config = dict(
    n_kv_head=5,
    qk_norm=False,
    final_lr_fraction=0.03,
)
MLP neurons of a small language model. Each row is named by its layer, matrix (up: input weights) and neuron, and shows model dimensions 0-191. Each number is 128 + 24 x the weight over its row's rms, rounded and kept within 0 to 255. Numbers have three digits each.
After each neuron's rows, "fires on" lists the tokens most often at its 100 highest values on Wikipedia text that the model never trained on. A number after a token or word is its count.

L2.up48:111127085101143121151148109124119134121103144155148117158143115150162156170131102136114095101145130111161109098092133103128148123122112113137111117182158096136135142152138163092115123150136131103101078115163141150146144112144119133155130106154140104090160079086159115123146131135112142155095116159162107143113122159150158100131138133097144100166152139152118078138078130142109134114142105146200093112159143113143081192134142142122089094132134110098150119111084091115081138117155103114143113086097092115149153110178124102105099148108090117141081146147151090142142104143148131142
fires on: ".\n\n" 22, "." 21, "==\n\n" 8, "==\n" 8, " ==\n" 6, " ==\n\n" 5

L2.up428:176132126080153153103107137125109119103114147147132141173127090128106130152100110125100072096159149129159094094169097110148124143160157112091156141113137166115121200141120155141120117116124137140118121135158139146126134145115124150194139122092120118124137137120153165103171106152135123110124154134108143183116116104135148061135172164119167115089122117135098107164112143147148099111119126128130126168177138142134114131109186118114173118147112125164142143102130117122111130128147103132147118143070142149132119119138113099123144152105080136131148174071157141149070136093137107117
fires on: " the" 37, ".\n\n" 14, " " 11, ")\n" 9, "\n" 9

L8.up734:123147108153166112175148106122124159115137087154148163147125162085156112074166124111107080156122163125092127049136124159155135132167131144117159080119143155159132131121134138116117117117154136104085138134120190166095124153127167090137126119100116132119120165145108079133165119143113118163139155120149109113121145127179134154100120073102133126141177114164174122124103120082130131098118121115161105131118134135166092112131108108127136162181145172121109121110112114104128121082122144120135123117124156144127115122146141128153156135141137104150118145101126173110127128111134113153
fires on: " " 35, "201" 14, "200" 14, "–" 12, "199" 8, "198" 4

L2.up868:117126162144135109107093101163137124148129083078097135120125149136163142138106118092117100110109110144114148144149192150119148092183119144120141129134161118107129161135136140129081118129107115118079149106107087124090075207135161150148147080144081112125139097112070142123127151105121127153157136151146148153102094109113138075137116173125147120103135161167117115150139126124086090111124126114154081101150138139134133141085141164081130093144152123133121129096126110135130104146119143149171174155126106111127133138160111142131127088112119165142128098116115103151145094111168119088
fires on: " of" 23, " the" 15, "us" 6, " at" 6, "," 4

L2.up266:131110103147153126067147176128158133125104146142155108139127132124138129084104113135127156120147106096125157116118075145111116115132173131132103172112090117124123126140126151161117109128122130125093112108135129121161142114132074183154127178128135111094120151075147124109079172117179123118117158141166099158136100155122154154115109116156151115130116126099137108125125134130106170114137116145104132141115185096121136093134126111070143121113154163065089120121120116156142125130113151142125097125108153154186138152158095139144131126086127150113131133124088110147136147100133134173
fires on: " |" 29, "s" 6, "-" 6, "ones" 6, ")" 5, "ers" 4

L8.up187:159153140103077077097093129126133149092125105121146172132122112169142114119117148129159137085124147114119147137092108146123119134142146127146089131118102138140116158198157108111126122138125113168129139135156148184124133151120114115115103131087147146091142130099120131142150106120091140102134132124109129147111116112101121152113119083129168133121107083155167104100138148096151112165091075093138148154136153153097097123078146145160136147098109162123094114118107105124092097092095124143124130145164157137138161146094095099146138113107139121118135119143119153145123155114127174166
fires on: " " 35, "–" 7, "===" 7, " micro" 5

L8.up1415:111141103181126144116138125131145142104155140159127126127155123118118123125170134120112147102078128148154132108114105083060150136166097132156145125168093121105117143124145133176107122110134140133105126143158148132131134120132078128132106117151130114124143123108089136075175096136132070137123176082150189099162151089118167126135119106164166126150123102124150109129143135136114122152171130143123177103124124121129151138158169129144155143143136129100177160082120066122106110099165133142164128118129137139115133140096127108141127131115115058147104079156120148118112164132138115140
fires on: " of" 15, ":" 15, "=" 12, "," 11, " in" 9, " club" 7

L2.up1154:172110153115129130092111137156131136101155099130129119152123068113087117103134126137159154114134108112175142127112140085125129129135153106097126154126153144069134086131151060136109136135099086139095130134088133124150143126167134125160141099097106090120104134147136122119169127099161086135157120162111115157121121116184122101131082089133111139156105136135128094084098104112094158109140095122131107154124157108161120112119193101155143186115135159096143090161170140147122082128141098105132076149103138184135153155102117127119164104107142165098133195083146134155165122205126149134
fires on: " |" 22, "." 11, "–" 10, "-" 9, "57" 7

L9.up818:132160121133115158117104140114106138138135146118086086091106129111158130094145174107144098101151144132153140138109094105127104083154157114102152083099141138118140126107117144168142113159139129106125094123108145105133119139104129131149111127112123138110107142125118136128135137141146097129140096146144151152112093159121143178099095074107192101116140132149093105110121121159141149086124097072135114104118104130123094109168084135065120093161122163183140118093148138171125126132128088119111101108139150143108163156114103101133174123147101116130196130112121108171143106152092166132
fires on: ":" 57, " " 13, "–" 11, "-" 8

L8.up1255:123171107177142118138155122079134153084143097142108159136129163117162100122168114118106176121110121124146098105153095052080156130116086139132118163128079116090130150125087194099112160116126118123126149102109173130164128126112112121109143145174131097095115123124125117119146096159139155153124101113141155151117102122134142127123129131167124126096143104137121123127152137099136107136192111142130155156175150148156133135149109091161139131172132117102163104109107123141128128099143160142161138160107123145167153136128092091103114121095144136080091132107117144151074168102157146118
fires on: " |" 36, " of" 18, "|" 10, " in" 9, " to" 6

L9.up1392:142149100151128132157163146106123112132082134119094129113143087126163176166148155127102147143107135092142120162126125102106150116171117171138119120173143120099144105102140137091154127093136110134085155136143120142105095180145118181164136105140095127152102147146109193141109116144083153126125123130137151119146143102163106134162076171125122085075133146075098104141099140116130148099070120125115134103138120087146121150111135162134140133153134157152160166118109101152118110092167136132101138115125131098109128141174111114095178147107163119132127114130140103185107120146105123166
fires on: " at" 37, " of" 9, ":" 6, "-" 5, "." 4

L2.up357:140092140112147097079148171120111155128104139112142121076135139129103133104177139161143150128177098142149093162130079138119125139093157162133120085105120125168133168145145163144124154092125098110149166113175120130153108093101120142166095119147122140110117101112159147119135128107138155083194133093151104149103129132118121107157135109131073165129159108125133130147122126089131127142143142111096098099170118092127113146114123131096127152120148096074164194157141134129098143120142101121087095144113159124124135142097146082122143135130097135155165113147112101112123174116135113134
fires on: "|" 24, "." 23, ".\n\n" 15, " British" 6, " high" 5, " Indian" 5

L2.up1638:169158113155073079111082112116111136162102139110166119122115136142159150099113117105141150142132156167136156091163099124132147132157123117155132152125133110127091144126141118158120154165156127111134146112146128132119129142114114175168167131133123119114106149117130134096154171117128129107151111151084090105170158113152109185152141125168119147139117113132163107111086137124122121115128093108127135146162148108133126087128120156083083143135166167159141098150103104090113090167170199115116151100087110135143149131124112139108107112125126166104096133120131126079111123099150111162
fires on: " |" 57, " have" 13, "|" 4, " (" 4, "m" 4, "s" 4

L2.up885:158121113126123142145095117127139120128123136113116130112136096134125107137103112133099113124111108152120097132145108177125137116195149127095134121117138157128146134068115162155118077077122107135152152147105125121140103136104170147094142176086099136173129123112115094095108143105149123106105149142105132111120129138172169141081113158099111144107144136142113145137118145125137127086082138112125144080150139165141120143101157161091142137110113101111097133135102107111145141141112133137113135127139138113140120146133112122157095154117123111124137116071159108174081162132095134064
fires on: " " 43, " the" 15, ":" 15, " |" 10, "1" 6

L8.up1002:144104148126181136094131108097105124151110143146108088133186152147089100169073123112141140114132151159121108097130151109130135123097142125160123131129156096109138121150125110111127140163152070126149116131128097136071130093150149168116111111166128158127153140152096113175108163097156120124147161112114136144110125093095135115089135131096122148146130149120137100141110146111120155138102091134156124142127149171091149114157148142135155089127131088136117155127132122145169140122088154105144124165097128107110107125178157065122114131101056132163144129111084094139140180085143164136
fires on: " " 35, " part" 11, "us" 6, " the" 4, " R" 4

L2.up756:143141132131151106137124091135116135139123126105142076123135147118161127135100110124138113123122149150149138105142109145094109157120113131157171145134136126115154121126098152131121146156104148115114155118185119118106085110104164136121129124085105152126124065108145131149164164072180132098117151080166120077153099132150146094104120140108126106134113137180138096113138117185152109121132123182139108119114128119130168148128139125155161109121136183117104111179139117138152136097092071124133123094134160095095152104136134137078140145115110150140109140156153137124135099073125120104
fires on: "," 34, "." 8, ":" 7, "–C" 7, "/" 5

L2.up22:140110146196114095139142128099106146141141133086146111142115134148077104162115116139125150142151105127125105123131147159115184108095131137146133144174171110142086154134119135154111172145131148104164101113113138176129124121139136099102154170094120124165147137084118118113110142152101169098118128185092088135147152123147097114150118131135151110131102171127096137109138070120157115117099142122112130133099108148106154145173095086174136106139131159081132139165134113141147117100185112099118122128095106139155122115153095118167130137153141110120174105152127184095092101097094109132
fires on: " " 100

L2.up1606:152131130144112150137119078148130103170145146135150107116099133125130122150098141084117132136127073102105146141149072151114126108149127138135153089173121135154145089072148146106050141152129119191152122114157144099101124147150113143117154134142105080135108140161132120139120138137152114115126103129167107118115161123138110173145077083179141174122120094126128161114121154097135132107142099129147182114142111125073115106150100128129117130133096108146133143149125141088150068117154129112139134124130178112183097069096148137111124144123172110152121132152108170114078141149109128125
fires on: " also" 31, " been" 8, " is" 7, "is" 6, " often" 6, " was" 5

L9.up1071:128138122100162094176128123081106170132165140132093107163149155117118145120149163115121139098163146147111199135159140101114124131127118134148108167140151133093132106092111150127108102076150115156052137154118093150092099133124086143120090093121113128143135158115150113140124135099118174181108194121104115153122147150154111155139118133170135126136122120076154108086131141116152118117117110136138148105096140126143094156143146160094128121110119126121103149091127082109171128130118130140132167151181113155067109139076146122094131117113194083148138066127105122105114101138123111139
fires on: " of" 21, "-" 16, ":" 7, " +" 6, " |" 4

L9.up1786:101121126103153131123117108107083103141140157147120105091131152122114145150105158120161098124158157154168131137150150119174105122132121149135090152148131095140163133125146130080122200110126126074114089132106092124107122122172128147150117108124129146131115130117070158145142218141127117118114110136073172124079104122142134124127150133121143170115110107157150117139090113128143121117115108131091139113145081168104109147139117186102130124103080144143163114134088103141139138139132162163104106157183118121136145093119145111093134118115138140080124137149164157102173155155113139115
fires on: ":" 35, " the" 31, " " 16, " other" 4

L2.up341:134138187126150149105120135109114130134138127147084128117111141125139157120131125133114132116117093115102164123140107149111150133124137128119124139139123128100131057128182137193091097079105121103115119126107137142085091088118141128154128108199117100113140095107150129110094108104157135137118133135138134117103142122150162126203117133094136102122122142071121099065148142143120117151139171107143164118163151147126118071112148131143129164099157139139143127068100131139105140112140086136143135115162119075128152163129134110075131149075137095126099075149164122149112147120145132112
fires on: " of" 23, "l" 12, "ol" 10, " by" 10, "j" 6, "." 5

L2.up1481:127121084129115088128125162140092091143125168112118118109134130155111122136147136121112131150099153162128146171146106123125090125130114145122150106110090124166143163145105201170109145095144124109143131091138094119126120127107136101166064138131116107158139120129150175142170128144125112083157150140144060119138108175115142109143108173157160134069148135167133122101119146128125127125167114129153092135185121082168108111115139133125142112122112168089145124106142136150103112118108118117100115146098096128092135159118195116142141119104118143103115126128120120143115132118172149142
fires on: ".\n\n" 46, "." 13, "Senior" 4, "Government" 4, "==\n" 4

L2.up1719:150161144139120186157098140140124119107111081145138153161125142076106146167100104095152182086154172131103142102140095143114146077174167111105125096096139114180103139129122152148108095159131151125100129146133143117173105114146117136125165134137057120185131139133131128121150113130122166129128104134135144134115130162126127109105116126153126131120128092126094169126128166146123101094119140138111164077144093175164158099101138155141135159080089122138094128141112118109118132105108133126139152153114168097152122105093134132150148095109136087124144125134120118129094123143120113145
fires on: ":" 19, " /" 17, "-" 8, "===" 8, " |" 7, "==" 5

L9.up1095:130113115113148171112118149148099148159103133097125127169136144140104160150112122097147091170133151129113116111145160128128188167122089114146141129140127126126118129151090131183155133141120123138136099099140133132108086107132157161064106144129122143133096152117135128139075101140159167128128162190146145142127143162133101124139098069135132123095153132110161133157119124087113100122127085136138107126115139136093126113124119147115166112143113124127108112167155129143139154101096156121134099169112088169120126140124110111179143093116110106164154142133085145138135085088145108148
fires on: "," 70, "|" 10, "ulus" 4

L9.up395:164142097143116093166135102095114122129117125171103087137087144073163137133143133113100120115106113131099135121109097143147104138151156153134121143170142133146171137111135106127168121142125123090150116105142165132145154151111101079130114096117119113137120113126177114163131150123115102103099146105086151140133078152128127136133130130093130127129133170131123091090117164122158143128133113081090129091118113100122122123128092171118107138115127127145106129090130130134133080135143156144097171126104073131126172171141167164100112078160103132164098153126105114164104126122123146137
fires on: " " 50, "–" 12, " =\n\n" 9, " H" 4

L9.up1217:141094141138114161143142169110122096146135109128184081118122095141129139116146101169096112158051080155165113095051145108155103108149104103114087121098173106155140157125105135106109089143130132090135111147156117119131112143142091140145141141145164124160162133075136127149126152151138150147133113079111176135125129130135080135088090116158131115138094117132126112150128101152123165121135128118140142153140099134152111123166156156116150152131122164156141168148169128130148109114085113154124142106138079179153103131189101114126113150120152129107105154077152120099094115115129124144
fires on: ":" 42, "′" 16, " " 13, "." 9, "–" 7

L9.up1445:096102103132147101148116157099166179069132100132163124116148146126117132163089130111127140105128122184135146172122091123156147118127182084165124121103141098110085131130147119165111125144067128134099137092147130184087114110094078140122121147143092107145148109137067100153096089095129126145098110173155152140122152126108138119121103098088145098086123175103157114152159144105119167125114137132191103187090096129097139157109137154142128125153117149135124129144173133126129149143129129151144122156125145115085158138119093125129139098161134139150125134161100129150123131113147120141
fires on: " |" 33, " " 19, ":" 12, "ulus" 9, " and" 4

L8.up485:122159142131156128130108105143106112133143115133130111154127126123166140087106110140085115138107115136102123141168140135161125100134149128160129093151163117097100119133122112146145164099078113114163088140139132123103131119129151095111094169103157091104156117148128096136099105121125128153143132175107168129070142134127100148136126097098135111136120139100110149118127145182125124088080157146193159155097084165129082168155101133132122161107113132119148072109159130153120133095106090127130100133152120132117145132138111148187154142142112140126141091145117085140163114155152174143
fires on: " " 33, "8" 12, "7" 11, "-" 7, " New" 5, " $" 4

L2.up957:120100135127124093082111141101167143095087109114103124102141130109117164169122127152081121153130106153125149121183125176116122142119117102111097126102121166143140127120119180135116119092117133098176142079135111091176136098109106128136083122147146096155116085090127175128165118128140126100109148121120111131130096136112113092132146126169127143099125143092162168132144118141123138083094134135093136109169099148102136161151128159124148088114125111078103090133098143133126077129117115106103160139111124118183124145114167106154119124141103123135182131095130118112122171172144145097
fires on: "-" 30, ".\n\n" 20, "|" 19, "=" 6, " |" 4

L2.up538:116136118160151133120085061099165153105092116119107108139083110097166119171071088126091163109123123142113085120163083116142155139138146141163158129158165128144152102118136167112117149180109164149161130110140162126160098133111141131148105150120091135103127111145130127146137135127112188150107154109140127123148099093112146116129147097161120158132155121106110097108127132121162087110129117119148169130104152145166091115124171131153122103134141149126155159162127097139162117114114125156186113072142111135145152111186117120130133112150141147140092151136163137120112098086153145156
fires on: ":" 41, "." 10, ";" 9, " |" 8, " =" 7

L2.up1249:161126116146160113140136157082119123088068084147118123124099122134149169152132115145099106111152108143115089115111145132112111164122112089114128126125113100150112170169147157160122143139082134155180098109124109127121086126097120092087100068131122151160117132136126151120166095114093165112129117153143106158100102130127112077159126137162104158068112137114095116148153142103118178096164142120141125120135136092123117132117133172118123112101124111110149142181106127137160103135149154161104102163174094134146151130133137083139140114131123120150145123135139144159130161105170137138
fires on: ".\n\n" 54, "." 21, "|" 6

L8.up526:153125140106128082085118120122119129088136173141158139134214109135144138123103139125123104154112131144154131102111147143100098142117072150141121101151138128199144091118108111114140149101140094112106127082165153098083149147095121131129125130132144169131090146114122112126138126186146099127139160139127098131117162131164099083091168137123155123135121193149139152139144123103101100108133124167119129123100133158115103162123101136113165135113147100132145082142129158132128103147088159100099107110108109166148110157118141146109104112146159156107116103128100094082149113115133122128
fires on: " a" 61, "ulus" 8, " A" 7, "a" 6, "pa" 4, " " 4

L9.up848:152136132132140119160117079109120144152092164125118108118112124111146130151144119118130136162116147118147124113115130153118093119126155141102126117137138173116121135155085131119113130035176164167154106092144153139167116183139096144117112172142133111155116125140128114124111139141153120160121123166066133130114134107129096139164123129142146114134131159098158113113131126089103136184119107105083120130104149141135147133146150150090126121117127113159087121124133130190147115091107138128113119100164166113160122129102117118092127112132165097112143101123140123125172130112113129143
fires on: " |" 24, " and" 16, " •" 10, "," 8, "el" 6, " of" 5

L8.up1587:156097116076122114130135111144098137121187126135129134116126107099163178125139156097123130103152143085135085190140133118137099142143148153136146127108115129196104110128133158126129122152109091147118119157109152129148110157159143136171128166123121144112123100084141149129100145145148143165124125107140113141133184118169091183115090084126087106155109139125105129103125151134082148136102174167171145138134128139120134166137173152103117163142136121121130138141121126143085138097140146082128107114116139093138116116128093122157072069162157147145141130172087111108105159167095131128
fires on: "," 22, ";" 8, " \"" 7, ":" 5, " Col" 5, "ac" 4

L2.up979:151118120135105082138155126099101123112124138101146144101160159122093145154163129114129106113147127118095095150098109159131077114150116094119136101131094162143101134131150168177128183147142125151178138111141130129161108145103124109151092093109126132143143101115093145143165093104109124116174129118130120109116103173146155112130156152172127110089107093142092106134142131140115160128144103136140135078141162126096102157106090165108115110097139136110114102103112154133093108124133129103083100132132116128079081144114151141165172155138064097112170166122107116110120166145141172121
fires on: "." 18, ".\n\n" 12, " New" 7, " W" 6, " N" 5, " Hol" 5

L9.up1886:111164130121121102110106104113155173096089138137138123160148158135148122171138153162139114174168127135104115100109141107132122179121150090138095170111166088120113103128122096092146152074146124165136108139161144110088113130089149168115122168117158130119136133078126104157168121140148084114139113100130151147111102123121107120134110127111087130145116134161116124149120120110181122116110098175111106155115137140132164155108162138106132134139109125141124127120139158151158110134125155130146110163104106129121092133134144117154107069132144118141115112101139129129165082134158118157
fires on: "," 25, "ulus" 9, "'s" 6, " a" 6, " and" 6, "us" 4

L9.up61:130126144115130110151157111151104124142141112151157157120125132110125129103183117164132166130149124138110114109096101104147177107149114132147153117139126173152141167151133143135120088118146105157116149073139122205108126162125108124140131103090133128108133140146160171156182102150155146151113139141124127154136127124146136139122127120101152110151116109133103139079076129116146119112076114123136139119116159101128138142117082126146099112093124111117105127145130100136100134160149178126112086199108085149087112162145130126133107118139152130161137105096127133136116118093122155143
fires on: " " 57, "–" 10, "201" 7, "200" 5, "ones" 5, "ber" 4

L2.up1282:171146152104153124115132135092066137131169168150126166135139168151093101173147125139127110105145083094148102128161080102112126149130124137145114101150153150115171132132082146153111109107156124145155130139171109129102116088075155093164113086118129141169100094119133078108144104137170156146167143086140128129131099079160136088082118130138113142120134119124119144163116162142129144155069137172145113104148115136127155176130109126111107103135149123118090135157117117105102122114111106122157150094116136150160115151156175152131145121179107154165121127148179091128152088144144105107
fires on: "." 44, " th" 5, "-f" 4, ":" 4

L9.up823:092151101152137155103140123157174149084112155116133132099114103120163107128146148100142164128132078168118116149094170110149183103146160121155107175161112132106117100116141102121093135081120127142102125083098147095118110175128136165106170156168106167118123128104126102131100107084105099143096110130107095141121106100165102118108138153132182064116147145102119101117121136146153119130145123146147101150158141181138118098131111118142167145097152111129157130107147120118105117127123130124162149189119107126149197118115140146134143110095119092117093135160147122146125125130153121136
fires on: " in" 57, " for" 9, " of" 7, "," 6, " by" 4, " with" 4

L2.up56:155142147099153135101113161127116160144103106151183109140101127152127104118161112129090099105137112118162108123118128107162164098131150143154130135129075116108155090106107138153147109134131116078145104139112126114161096128141138172079145086151135106128073127115137137069067114183129116096159160138089147130140145099187120153151141128127137152133171148144128136109099128108160135118137144138124154136088182134141118122154142116081094125112104167121159141191110121128116128173083131140121129141140134116171114110136080134142112126118093116105116124146139156119110102136182151134
fires on: " |" 52, "l" 5, "c" 4

L9.up1032:108149126111111136161115144137129130083081136127129114134172135135146140145120121115107152144142133143153140140188110101137134155117125133129063162130137128116157135123135124150132130166124138131155119082153121125132117137110109109105142086129119150146071160154139129139120101122164088151180123117147176133093131153128129103142139110136126058128124141092142134123110111142137129159101155102095097150130131113163198169126126112115141089116145156140134127104122092119127153130125120168134118119134070108160139099138122139162151121131136140131128138154132094112104145084141138141
fires on: " " 39, "," 14, " m" 12, " dead" 5, " killed" 5

L8.up170:133139146107108142139133133111117178143114111113119120115124127176141129157101164101122109093117089121124108092145145139138130105136150103108145148143142111183130113150167119133141143109066106167166065113138112095136096074119116136109102141129135092148153170115138131121172149123136163146120110117098148099185145105094117142128115118143128116173137113117142116149123109169138107102145146125127141151087148143103151169149089154101136141139151164141135081081113109127095091146126133160097126100111133119133113145155122120110139134146160167134147096174143108123100118150152176129
fires on: " " 90, "-" 9

L8.up413:106149118120133121139113139147105128131156115117176112145113123105128141082154102095140149116136114122176118168129101129104121127119115166146148162131137091163140099138169115124111118168115139135115116129139132131091140108128127145138156143180115148161120157155117109132145156125116076138142129177120173167113117174128121147093101104135086136113106149118112144109145084157084138105110124128122166109123099117189106098138140162081105131121136110109126091147138132139145110167074104076142109087131132112117108150164118102156167123128190105146132152156134109122137161162068107107
fires on: "," 50, " as" 6, " \"" 5, " game" 4

L9.up1779:135097121095134164130090130145084143141127112078136147083149110115136162155134123102089132160100141102187135092169133095099144149087117124113153154123138112170149113107127090135144142154141095120141132145140139142193122101114136137110089092135117146148154144118149119192105147155142142156151109107166142129114147147090076135130092095147123112115090104092122120125129136133149121125144117127108146169119146106165150128177102121101116113142161149128113136117194130138088171100126131138173135090167115154110128099136112132152109100127155126158124122113139094168071100130150110170
fires on: " |" 31, "-" 19, "," 8, "/" 5, "." 5, " " 4

L2.up1011:140112133134137122153112171116105129175122083094124096124149103127135153108114137128114135150147111113128151108095147150095125078086143161121099137103184123162162107087146122128151153111150111124158094141147111125117128170156133072129158145082134166155115120136135137083144103119104128108128118143098109138134158157124122124097115146131153082136092159177107106086132128171120160120136130110085124108103149167089135146150094094157146146133120117110123143126133144151109144142164084108120094107112135149130090138138129163133132156061122163085149108138124137118087119088159109151
fires on: " " 100

L8.up1730:126115153158089124101127115142113142135115137144118113107132133174175128108163124088095138142102151118091119081123147101135160118144107135125162117134148136105115128106118109120142146091130115111101152139108166159149141115171100135126101167124111083101153131119126114132143115141155140168109137099099144106160129101093129100147162093189121155148148138117161155139117167119098121136133129143159087143123155135195152152086134155120137163137101071165141129164121111154165144138170175156145146137102098120137106118147113161156104094125165131135143121126131129116144100122164098162
fires on: " of" 22, "," 21, " |" 18, "|" 13, " and" 12, " in" 5

L9.up1279:143100133118119133133077100125124097107133127134157155141130136127121148116099109160170152168081102142147113102133157114120175140142112131106119127138148145137126128091141139119157106129105137131143136090180184120159149094150072101131123138141116159130119113072139162197141099114125132171184122157133148080133129127097093185120104129168147126135116096093127115129108130145116117175120124114121123131118158113129155160126118112117110142139141107161153104181083123117135168113104110177140111117139101160135091116141121143127141104125147130158117138153127107126138124121112119107
fires on: "," 81, " " 12

L8.up968:127103116166129126151139150088104116154111109144071138114121173120112132098154110148072120163121140118152115082104152122124123172113134159152155123146103105162140161142149138131108104118173113102141078149145137133163147100120116146192104136126124165155113101147138113119177089132131122132104121113093157133129158094151155128117136107150129102150153100149109138085170148132117095144145104174134117111168139142144135150123162104127104149107116154119133140156112121129151113109147125155141142138120135167111128129130101138125150117169129084076079095162123091141105121144111134139
fires on: " " 41, " Mc" 14, ":" 5, "." 5, "\n" 5, " |" 4

L8.up287:139162111157179115156116136094139074118160139132100117115139147118105128125127154117114172101091117154152132146123140111102145101152149114149118182134097101088109176096142170123145169124156104128156136121112135139149140147151105141087119128168113054101150173089093125144090087132127082136142150147086149137105144097131128137128112155150134118136125075089110173146154093123174147121147115143112125134159165118127136127141140144139183118168143047140175119123094114119154092106136147103143151125169128139118123124129100107096140097110137103127135121141123125158127138108144098127
fires on: " |" 25, "," 21, " in" 15, "-" 8, ")" 4, " club" 4

L2.up1063:164097140168133091157144082104137123097119098112132094127125130141134146144087108168166141128127123124158084110143156121125152148123143153163101107101126103118105124112119132116101140151086134131129109136132123095131093101136132124130107097115132129123141112136159160115180147173127146095122098140167135140124097181125150127107129112134131130171157109117105106108099133174095158178153099138114120120143084149153114123123120143112162140103102130137151109147080122100176150187141112149174099164139101131143117145162127155114132115123162144131126128149107102112113138146149106119
fires on: "f" 16, "'" 9, "–" 7, "+" 7, "-F" 6, "-R" 5

L8.up1688:126151143145119161147113109093166135169127144195132154136116114100166171145140147156155117162154129110106155134115156125122130153131181077132122121179161131111107115099134072129110119105129162104154113141161143123105136108130082100076101123110154127105086128137086108134195147146152147108129158151127141165137112114152141137082122115156094140095117137134141151138099136092109119090077090164106126129137149173135138128126074130138110113122129141125137127132116110122121130098122154126139124162161122116109128107117126162130121108119138138161100127110128100115098165102153162148
fires on: " –" 23, "ulus" 14, " and" 9, "us" 6, "," 5

L8.up368:115133097101129116097142172167123093098142120097154145118120151152163099098077110082161130133106118156153130127155103159120123140150105125089121138132129157110111125131122097109126127148126139115093116114116117094127122093135137156083127137187137144157121185141162130124131112146114147141139142147141124125119131108129100103151136114161119081146127117160137136112122096104132117145125133172130060121134123140151088070108120152092178153154114118095131149123127116121101146123116159112161128095181123141117156118133134143162134105142116125111102132190145144109112110130123139107
fires on: "S" 15, "," 15, "s" 9, " ins" 5, "as" 5, "m" 4

L2.up1842:126109118109147116153164059059088130130117090101147129149106150134142106165120123123091126128181089160138133101183155115161111118114128108139077157120151141122144150108156177142102112131130141086139067138153130092141124103107148126118108100160145128067142132147141134129122105110102143131126120147155125178130154090120153083159135116131144173090110137147138125145120077121096118134187113083157136118135145120093138164143158172136139107087150114112131120141094111134125120095118110123115135127121085156153153110128126111128145127134117104171122119165143126139129114126134106118
fires on: "." 43, ".\n\n" 27, "\n" 8, ".\n" 5

L2.up243:139150110083145131147123150110111136110114158107139109146085107119153165135139116143073171142166087128172150116084131140100154087137118155184157113124147120121149133113156136154104117109147124115107101133145100156123140130149113165134156114136154156113162130129157113153123146115149112109131132160160110147085129154146119163147125104156102130135140116165083138068097137084139080114131097141143094129110185073115088128080142140094112159103160186117129136128123126121103132113139123092111122161085129143148119119097112119138119115155144157094116089137159110112138126107156145119
fires on: " |" 96

L2.up437:174158105119135126157103123121123155140179151140119131136110136118108160135108094081143165100109117113088137110110113114104190136135134169135108095129101133167174118090148085117105106129107109136122103090137152097147126158147103144113166126119116142147113103140133092074157167188152145130134105074171153168116132127104144127100125143123093170165128147157083106167142186132130127088127173152132148127151128129125102143137126088146096131081113143113139120098137153097130132100180117143093159145096139172153093107119132151125102125144134114125120099145100168134132138163124146124
fires on: " to" 16, " was" 15, " is" 12, " and" 12, "-" 8

L2.up1346:129096140143153139132129174146152161171122142112097110149114115129099088151131145142164172135127156133151089110136143150120058131137138131108113102122141135131105098125125144129116131080138101117110161097108109104142155163142109147091067131077117115090104100150140122164123109145133124130122139175138128149157134082153097127147095114113119096100137151102139130118072111075115120147117081169139145153144145101110148107147134116130122143106138155113121142146128141151115126081129153128111072093123149142154088163101089090162139152079120150100130145145189146122161131149114158120
fires on: " |" 57, " |\n" 11

L8.up83:112178129130168122135131125114126165149114130131144098145126169134113128107146115105134092168099126134144140071130105092117126187143140146151129161152141104128147110126180117114113099153128143090164097140117194139185135131121122166092108104165112163152139133097124133127160091136107136164133135168104076103097108091135138140129152076138104104172140134153128090116101160159139154080157150161125122092130129139167131094107151115127113126102150102074139121116124122084160141108088162165158096109135134101120163114130146115137126114162122136135111185132119149167146140113142136146
fires on: "." 46, " |" 10, " to" 4, "O" 4

L8.up1743:133153101132122110107118093104155132100105168134174122142143112130102108121129121123119140111157098148170139135143127114139133118141120097164158152097149120143116136114162144100097147137120134094114111135106090104097131100118087127182086154098156144146163177103124107150135149152141134125110125177119113118120126113133086126175116118123110093103142121106148102123167102098162106171147097075127162068151149115192145141139140142099097133147174172122145159078074116137145143134098125137160118122134130189104116104109096088113153112143137150092163112156111106113105142133118125106
fires on: " |" 97

L2.up857:141108091110130125142131156147135092133128153116143132110139140149138128131091072156096114113171166153103139111110125106159098108143139141096109110162141132137162164102140177128144197123107127111117089127140136140176106138139153138117093120156140054192154079123119124092097126145114139114129100174187094122113125151141124106136146142121126146111122125143119089147099137140135131071164124095152155097171133128141137169141130122143163129092131096098147120137101132126116155103126138139110104099146081152125151085137178103124104089121136138125092126128131102151134177133161111115
fires on: ".\n\n" 47, "=" 31, "." 6, " |\n\n" 4